Weights of a small GPT-style language model, trained from scratch on English Wikipedia.
Size: 22 layers, width 320, 10 heads of 32, MLP 1920 GELU, vocabulary 3214, 37.2M parameters.
Training: a variant of Adam for these matrices, 543M tokens, 11279 steps.
MLP neurons of a small language model. Each row is named by its layer, matrix (up: input weights) and neuron, and shows model dimensions 64-191. Each number is 500 + 25 x the weight over its row's rms, rounded and kept within 0 to 999. Numbers have three digits each.
After each neuron's rows, "fires in" lists the words (lower case) most often at its 100 highest values on Wikipedia text that the model never trained on.

L4.up1465:514488525473472495512519486516515495494514489462467506509486482504517467495496520493489479486509490534487483497504496496523490468526526504532470530492462484488514496480497489512484508476510508507489439490523533473471490489490537542453480514494473523539524472471525515509545463526503494501479482533508477484491482486444472560499516460524528480518487516539489519518539483511527517475558
fires in: "of", "railroad", "city", "southeast", "centre", "northeast"

L5.up1738:497505514506466508543551531488523494524505492536493528500518501527473495485518531494464541541516522481515515517482455498503534521532473491482517466542512467546504479525493490472543483458462481508560480455481455529512531531513535523514554529540516524522497519505507499493483485518453503521511522485467489546502468508475503491465499520526517520495488520492503489486523434520492483516484
fires in: "died", "see", "came", "married", "appears", "wife"

L4.up1453:543482481514451526502476519523476448523515468471510547483524499493449488524495506503476523509521481502481534492499439512439497482484541529486490486497489462504516509527521446480539477491492503497481501507533514493503504462501508538479464515531489475500481488527479491510517498529516447501470523480515508488531499503522470498473490486501510483464525513432516511523492482524547501527535
fires in: "its", "arts", "see", "industrial", "regional"

L13.up600:523500476515517525502508504462528476496496464439476512492511518497512502500485524528516493515479495524535564516522535479546482512483486508515497497473481503501514496508541523516483505481506522440500502495508545453507526481550490481493506520478495474552443503472532512534496513497520485481497521494470497483519444492494489527524497511514488493514496489479492521535489521475499493517534
fires in: "the", "theatre"

L4.up107:496501506532488559520468499541490510533524469470507497516502504493471536504534488459475521533471492507523489482476496515502507514540487506460514492503474496485461493490507524511518533472509501534488499491453531477495458527515464506502543487474533507518496500465503515507516496485476498498496516492512480480528482490484536480458518483483475519480499539440505522521500498518499510500471
fires in: "first", "leading", "leader", "leaders", "lead", "spanish"

L4.up537:525519512469492495515503457529526466546469511504485487536480509524485481518457483500534523491537516477485542484503512493505503492491535496489421512475482503528505489477495498510494525487535483492547485494473520482483447500510508528471499532492502483509483499498536495518501513533510515462507498540482499472527437490481496535477482493492555468498494494514502462512494460508482512560502
fires in: "west", "east", "southeast"

L5.up829:525521472489472474511481506518494479483493499511493491497539498478490480497474465507467492521514504507459478495487458503498517478477515503511475542483519567498503487525499492532489507484500498511501516484468524487542496496455475503523512514492448510508445505471532496472510492504484457499478507533552521533486486533500535546459496465532502477506486511473475483504501496557531545549512
fires in: "district", "city", "street", "21", "borough", "highway"

L13.up1841:538508473477504528521484492494514441491471489516526491493536494502471496493490513479446498491526497484510503501464483504437543471492501520520531486533457528497529504505458484495536531514518495503477480500499530483479433492487459516475491541529508511527478451541487502514535513514528505491527478521518487497495514492458486556476514476502500491511483482498507495561509533516501502567542
fires in: "one", "south", "any", "or", "some"

L5.up1505:543528492489501517527475503522481462493474485507487518503498483538479517504518505474499474520488489481495489524497468502480523480502483518503455532488476519541484474496554527483474504489533513552517486503539539503495452572487572499502485547480469499504501521493504461512467540556469515475484513492488500454527485505486478521475504521500489484497499559492526472513514462492464549512530
fires in: "year", "early", "years", "developed", "owned", "built"

L4.up1226:460507510513500523531536523535498499460483466521470485472497485498501477492487440487463520486521446460538502479527504540461506548504533535516534514477513509487487491483479483500557524501534495480528535509521525502487502560481522495507482474501502487541503501511485484473524496541524498554498465471502471491506472553526490540467512484508482516517544524520493450550542478512472492484522
fires in: "of", "combat", "affirmed", "generated", "coastal"

L5.up1194:499528492485487503512515513518520513517497539500535499489506483511474511491524478504511495524494492480522538496475462495467519474508499520470533531517448505538493463525496511517484485493472490497543476450489492485510490498471527491465524562483493501463427488476545532528486519475477534446523528496455487506525524495454493512462466475474493528486481571475472432482592464548473505510539
fires in: "school", "chief", "temple", "chairman", "wife"

L5.up341:566499515489458547511540499515509494497487506520488507470523494517500525504484499451501543530517500542512485493493492502440532530523482504513461554489492507479510472478503476436554497496462465496493499486504485495481490506554497507506548527548464505541491540501484513486495494500485489508498509544523498485540474531519504500460500490546500481472501561523508517493507513470494520469514
fires in: "language", "water", "life", "title", "game", "film"

L13.up874:463477514492510517522500537475515495520477492452467546501501515517490448524511483465476522497519504435495498469513460495490566539490529527512493476545508473506511458522517490477515515485489460506521489506459469527520480466550467511505548556501471481543490484505497536489505508546463533487526516465468501553509503502462506481493513495506494484498482536527538493514471496482492479512480
fires in: "is", "consists", "located", "location"

L4.up981:485502486492484481512505466488523464503511483516528518510556549502487486518531555496516557502549524498481535481511492480498502490490513493482539495509530491487490509517518452561582502465476494489515496487506509492470460458546541576493518516542525486555448524498513515529482482469499493481488480463541506527520474522532502529474493512448544478484510487491452518511505500487489492524471
fires in: "no", "of", "peak", "on", "st"

L13.up273:476539526542486498512479520533502493471493496533559513519484516466501534484523509483509539503472513457495520465512522497517508485521456484510501465515510483513466502503526506520530477488481509495526507499464494491528497526499481478489500514539485530505460491504498514497469524522514500520495462469494456561511504501535493485455505493502488489499528488491426487519517517474505503487508
fires in: "of", "two", "three", "five"

L13.up900:472532484563462503487470557516506488550473497505536517516526535493530510512476547502478478516505496505489499505498510524485503501514494508537488497511518504485533494500513484483505483452462519473487492519467494487472517495490474451489482492521454504474513502514508493524462500513518477506485448497488484483508483530524532481495470503473503493468548563503510541533497465460541485527490
fires in: "with", "its", "the", "their"

L5.up1260:484486507471495537533468439545480499452505558509486528514534530497504501506544477456488534491524526518502472513505482463475522476572472525516531519493509485499502486494506505479505450507513484473481494495518471507485508470503484528485522499492453480546482498417430528471496468463489476507535504456505490529486501517486522489481470487495491486542495534502480518530507425525500485525462
fires in: "title", "track", "home", "game", "name", "course"